Part of a small language model's weights.
Size: 14 layers, width 384, 12 heads of 32, MLP 1536 tanh GELU, vocabulary 4096, 28.2M parameters.
Architecture: RMSNorm before each block, learned positions, biases, untied embeddings.
MLP neurons of a small language model. Each row is named by its layer, matrix (up: input weights) and neuron, and shows model dimensions 0-95. Each number is 50 + 15 x the weight over its row's rms, rounded and kept within 0 to 99.
A block is one neuron, or neurons of one layer that tend to fire together. After each block is what it responds to, as a language model described it from the Wikipedia text at the highest values.

L2.up172:61 21 51 74 43 76 72 29 64 39 87 42 49 84 56 45 41 28 45 49 44 72 39 33 27 64 36 52 49 55 57 26 76 53 27 66 53 37 56 52 41 43 34 72 73 54 38 38 90 42 13 36 38 44 22 43 76 46 59 40 18 39 46 51 28 20 71 08 53 65 55 60 51 39 49 28 44 45 57 51 51 38 44 48 62 46 56 36 43 60 53 92 36 56 58 69
L2.up489:91 41 30 41 18 55 42 35 23 45 48 85 67 72 68 37 36 42 71 52 69 42 54 55 54 59 22 62 57 54 41 36 60 80 62 73 66 72 39 34 30 57 45 54 29 42 60 47 49 61 62 50 43 37 69 56 59 57 59 52 48 56 48 65 57 41 37 44 54 47 44 47 64 80 34 65 31 68 42 36 61 27 53 72 81 44 74 59 32 53 43 59 40 57 39 59
L2.up670:78 37 37 50 49 47 50 48 40 44 42 50 89 51 59 53 60 31 38 58 28 60 35 48 40 60 69 60 48 39 41 43 56 29 37 56 47 46 50 65 76 55 71 34 54 63 25 27 61 65 70 34 46 24 59 54 41 62 52 51 44 49 57 08 40 52 55 25 65 42 70 65 38 42 59 21 38 52 32 53 50 42 62 41 71 71 63 50 38 55 31 67 61 55 36 48
L2.up812:40 38 44 65 47 56 50 49 31 43 45 69 58 55 47 54 80 44 55 37 66 58 23 15 51 58 13 37 47 58 41 48 67 43 67 51 41 19 54 57 40 60 46 38 56 64 55 66 64 54 67 29 50 61 38 45 46 52 53 62 40 46 45 37 49 37 75 55 50 64 69 66 43 76 33 38 32 32 47 71 07 31 52 37 52 52 35 63 53 39 34 46 37 75 63 33
L2.up829:53 33 43 61 25 44 27 47 52 40 70 69 33 46 69 52 42 64 62 58 53 41 59 96 57 24 24 56 62 66 43 38 54 54 45 22 37 27 45 71 51 43 69 38 63 33 48 64 71 30 45 32 47 34 62 80 28 45 37 49 48 37 47 63 22 75 37 54 52 42 56 43 26 54 26 48 47 42 42 55 31 27 37 46 39 64 37 49 75 42 51 59 35 23 35 21
L2.up1029:54 24 31 34 35 45 47 46 26 57 47 44 55 51 36 38 79 61 52 46 48 51 36 40 54 57 35 67 22 37 53 78 50 69 35 55 42 50 36 32 65 24 35 37 68 39 56 54 75 53 61 54 60 30 57 40 50 64 71 34 38 46 33 86 73 20 54 47 46 58 49 56 78 55 32 56 51 42 56 57 41 43 54 51 79 48 44 68 59 42 41 47 46 26 51 37
L2.up1104:58 34 59 66 48 68 48 43 08 46 30 70 70 46 49 60 54 57 50 56 60 44 32 46 30 63 40 49 66 63 50 35 57 51 68 43 36 45 24 63 42 61 25 44 56 59 34 52 31 42 40 38 35 52 77 32 63 43 45 49 13 68 38 26 26 61 79 49 47 51 48 61 43 63 46 24 68 32 42 65 41 52 47 55 69 40 40 44 79 28 62 75 60 67 66 44
L2.up1287:24 20 62 62 30 63 49 49 40 40 66 64 33 61 75 63 67 39 64 43 27 63 32 56 51 55 42 53 55 69 35 53 38 64 44 30 48 34 22 37 43 61 36 52 60 59 82 44 27 30 44 36 43 70 60 55 92 95 48 50 35 67 40 59 41 74 68 60 59 66 63 69 52 55 49 40 52 30 55 59 29 70 17 34 34 41 69 39 78 41 55 34 51 54 47 56
Description: The word guitar in music writing, after a modifier or in band credits (electric guitar, lead guitar, Mark Sloan – guitar), plus weak scattered nouns.

L4.up334:58 34 35 54 51 49 46 54 44 46 38 65 63 48 53 50 53 75 91 23 83 54 57 41 47 56 56 48 67 50 38 48 59 38 45 55 43 31 33 38 57 23 43 56 63 45 44 46 57 62 46 56 59 39 50 47 58 59 43 64 50 51 38 45 48 37 31 38 65 59 77 29 57 47 42 68 72 25 04 42 28 61 32 51 47 84 54 55 56 35 76 61 50 30 42 65
L4.up1137:25 46 49 65 52 71 74 62 42 52 54 38 54 52 48 27 47 59 34 11 59 70 62 40 52 59 46 66 60 69 72 60 40 52 74 61 54 33 33 54 54 36 40 61 85 30 42 39 43 44 58 49 48 50 39 30 73 45 25 64 42 56 44 66 48 22 36 47 32 67 47 64 64 40 22 74 45 61 25 60 50 58 49 35 61 64 69 57 65 61 70 56 62 61 60 68
L4.up1343:27 34 38 51 42 66 75 43 32 65 41 54 64 52 82 14 61 46 47 47 56 64 75 25 38 54 45 44 69 78 84 77 51 44 43 66 67 21 29 52 45 43 46 82 53 51 49 60 50 32 38 41 63 27 36 54 66 46 26 39 53 64 64 81 55 43 52 30 42 43 45 79 38 46 59 54 83 64 38 70 61 59 66 39 47 84 59 65 57 59 70 63 64 57 60 53
L4.up1440:43 42 50 52 44 37 27 42 33 51 51 62 76 55 55 31 57 56 49 22 45 79 50 39 51 54 42 61 42 81 48 54 54 38 46 68 53 71 43 52 58 35 49 78 72 40 66 35 64 33 46 42 72 34 53 35 71 42 03 56 58 42 28 53 50 56 42 59 38 59 79 63 51 15 67 50 65 38 24 20 48 67 31 30 53 59 66 61 23 51 83 72 61 47 61 72
Description: Final pieces that complete a noun split across tokens, often plurals, such as copyr-ights, cred-its, aud-iences, fount-ains, pl-aces.

L10.up409:37 66 44 40 71 47 26 75 45 56 46 16 71 33 33 47 82 73 70 35 69 41 56 44 47 36 67 20 65 38 51 45 85 29 38 63 48 32 50 13 68 59 34 54 61 43 56 57 41 83 37 63 46 28 66 47 49 23 43 72 41 56 35 48 61 32 20 54 39 61 72 69 37 42 37 35 46 36 43 70 41 71 16 47 59 49 40 64 45 52 35 54 63 32 40 60
L10.up795:62 63 42 19 56 73 51 37 45 32 52 51 76 55 20 26 60 60 28 33 53 49 61 36 35 33 46 62 36 51 55 59 63 43 44 59 35 29 47 48 59 29 41 53 59 51 89 87 53 53 28 54 78 50 31 26 33 33 62 54 57 45 34 59 77 32 51 47 56 73 97 41 63 74 60 50 70 35 29 69 34 44 28 35 58 57 18 71 35 52 49 42 63 34 43 61
Description: Second fragment after a capital or lowercase P (Pod-cast, Pod-iatrist, Put-in, pick-s), or the opening piece of a compound after "the" or "a" (post-erior, guitar-ist, treat-ment).

L2.up21:36 32 28 58 64 70 39 88 36 44 36 35 64 46 63 22 33 67 44 31 47 74 65 35 37 44 34 64 68 67 62 59 35 47 51 56 50 19 35 36 57 31 47 77 34 57 56 58 30 52 42 75 67 34 33 44 54 33 37 55 29 65 55 42 37 55 20 32 68 62 72 53 59 26 51 66 73 39 36 42 44 59 41 48 42 70 75 69 64 68 57 73 50 58 71 56
L2.up211:36 48 32 68 76 54 42 43 60 40 52 45 61 19 57 40 24 69 51 32 58 61 63 39 50 42 30 43 50 80 50 36 69 33 58 57 49 40 43 31 44 50 22 57 32 62 49 13 45 44 19 58 57 43 46 51 49 60 52 39 37 61 59 49 28 28 41 33 69 54 56 60 38 45 46 47 64 25 37 54 71 58 39 47 45 66 59 56 58 80 58 49 48 51 83 73
L2.up260:50 33 50 75 61 52 44 52 57 29 51 34 48 22 56 33 18 60 60 49 53 69 62 39 41 63 35 59 66 52 70 58 52 48 58 67 74 27 39 44 68 34 42 73 52 47 51 36 54 49 37 68 79 47 38 34 43 47 44 61 39 64 68 72 41 24 37 29 59 67 54 68 47 41 51 62 64 32 36 68 58 53 51 42 57 80 63 64 52 56 68 74 53 57 87 68
L2.up478:41 34 49 57 45 54 46 64 71 41 45 32 51 35 72 26 45 48 30 26 65 71 57 54 36 37 33 52 63 61 67 55 47 39 36 39 46 34 54 26 44 27 37 90 63 59 66 49 59 46 15 59 73 41 54 45 49 44 51 52 39 56 35 62 69 40 44 10 58 70 61 59 41 52 36 51 72 56 35 24 67 50 42 37 45 65 74 79 55 67 56 63 46 44 57 58
L2.up1136:29 38 49 62 39 74 65 42 46 44 51 50 30 49 70 42 34 56 21 42 70 67 42 53 41 63 37 52 56 45 70 62 53 40 49 54 45 41 57 41 30 44 43 68 22 46 55 39 31 53 21 76 55 26 34 34 53 43 58 61 55 56 74 50 23 28 24 39 74 66 53 45 58 57 28 56 60 21 31 49 57 63 43 42 43 75 68 45 51 42 58 54 56 58 85 66
L2.up1210:42 35 43 46 58 40 50 55 39 42 40 35 53 24 70 36 36 61 55 22 53 67 62 29 48 72 38 46 63 61 67 64 57 46 53 71 53 41 50 28 36 29 20 75 42 47 50 39 63 42 34 63 68 39 46 50 51 46 40 41 43 61 63 55 49 46 30 31 58 66 61 53 45 21 41 50 59 28 40 63 47 67 41 34 56 63 64 82 47 77 66 60 47 52 87 79
L2.up1297:29 35 47 44 51 34 51 42 34 40 37 63 67 34 48 33 39 81 46 35 65 80 66 31 02 52 59 65 44 44 56 64 50 57 46 95 64 54 57 46 33 30 60 57 49 74 51 41 27 49 67 47 56 65 43 12 73 48 54 43 45 60 64 17 33 23 35 24 53 78 54 58 52 27 30 63 76 59 31 46 35 56 47 32 31 62 61 57 48 69 76 75 40 72 61 64
L2.up1332:21 32 42 53 55 70 49 58 59 38 38 33 58 24 52 31 27 68 53 25 67 68 72 37 40 44 52 51 67 54 64 56 55 49 36 58 60 30 56 40 32 37 39 76 59 56 60 15 39 61 30 74 59 27 41 52 47 36 59 64 51 61 59 66 32 36 18 29 53 60 60 60 63 38 50 43 73 16 37 52 59 53 43 52 27 61 53 64 63 83 67 65 57 53 78 77
Description: Final word-piece tokens that complete a multi-token word, such as ies in Lies, ology in psychology, ence in sequence, often just before punctuation or table separators.

L10.up157:54 41 62 54 63 71 39 77 52 33 44 50 59 33 42 60 30 67 39 45 66 65 38 38 41 63 39 57 42 63 64 58 61 32 22 52 44 16 63 54 43 47 15 55 60 84 40 24 56 46 25 50 65 34 20 47 62 31 29 42 42 55 45 48 36 38 49 15 54 64 62 38 36 36 41 52 61 33 29 33 53 59 38 32 69 76 43 47 53 86 48 26 63 62 81 69
L10.up779:55 38 49 56 50 67 48 64 52 41 36 64 24 27 48 56 25 48 42 28 64 57 35 27 36 52 24 58 42 48 74 57 71 20 53 56 48 37 69 48 45 41 28 44 58 65 33 21 65 52 42 54 76 28 20 34 39 46 41 60 50 61 48 54 56 58 40 31 37 61 47 43 60 31 50 54 45 37 13 40 57 69 38 23 51 92 61 76 24 52 26 44 41 57 61 59
Description: The first sub-word piece of a word split into several tokens, often surnames or first names, e.g. Mc(Laren), ret(aliation), leg(islature), Jer(ry).

L4.up61:53 35 56 35 48 83 64 31 51 37 61 62 35 38 52 48 82 86 53 54 57 63 49 32 58 40 47 60 50 53 34 55 43 58 28 59 53 10 53 47 17 53 43 52 58 57 47 44 68 51 56 54 62 77 14 92 63 43 34 51 31 53 62 57 38 43 52 35 59 69 47 20 46 48 26 72 57 66 35 45 32 46 26 51 68 59 39 47 38 19 48 35 65 52 41 43
L4.up267:48 55 73 45 40 65 77 22 32 41 70 53 26 48 40 45 59 64 51 49 47 55 50 49 64 68 36 70 48 47 51 71 47 31 71 47 37 16 34 40 49 49 44 66 50 64 37 45 81 33 49 69 77 49 36 59 71 37 34 64 35 73 31 63 27 41 61 67 45 99 56 51 44 50 43 88 59 59 51 35 51 51 24 40 45 49 44 70 24 41 37 46 64 47 56 43
L4.up1230:58 39 61 53 31 72 50 61 50 21 40 65 75 56 56 61 70 99 78 49 66 50 61 55 32 34 13 57 60 56 58 56 31 28 25 62 67 20 68 40 16 72 45 74 76 40 69 26 48 64 51 57 65 66 48 63 70 19 50 58 51 79 23 53 43 69 63 52 39 45 29 67 53 52 61 49 61 57 41 49 44 40 51 49 51 58 41 65 46 40 28 38 63 45 56 52
L4.up1391:47 43 80 74 51 83 47 42 32 24 68 39 48 43 62 39 40 66 40 55 43 74 40 50 57 47 54 33 54 82 31 27 39 49 22 27 23 58 72 57 64 50 48 55 48 74 33 43 70 57 53 57 40 58 49 50 40 37 36 64 45 57 28 74 27 53 42 42 71 78 25 84 57 47 60 65 54 53 48 73 35 57 40 31 50 48 67 70 32 23 49 47 52 50 47 68
Description: Opening piece of a common content word in mid-sentence expository prose, often split words or compound first halves: inter, commun, born, product.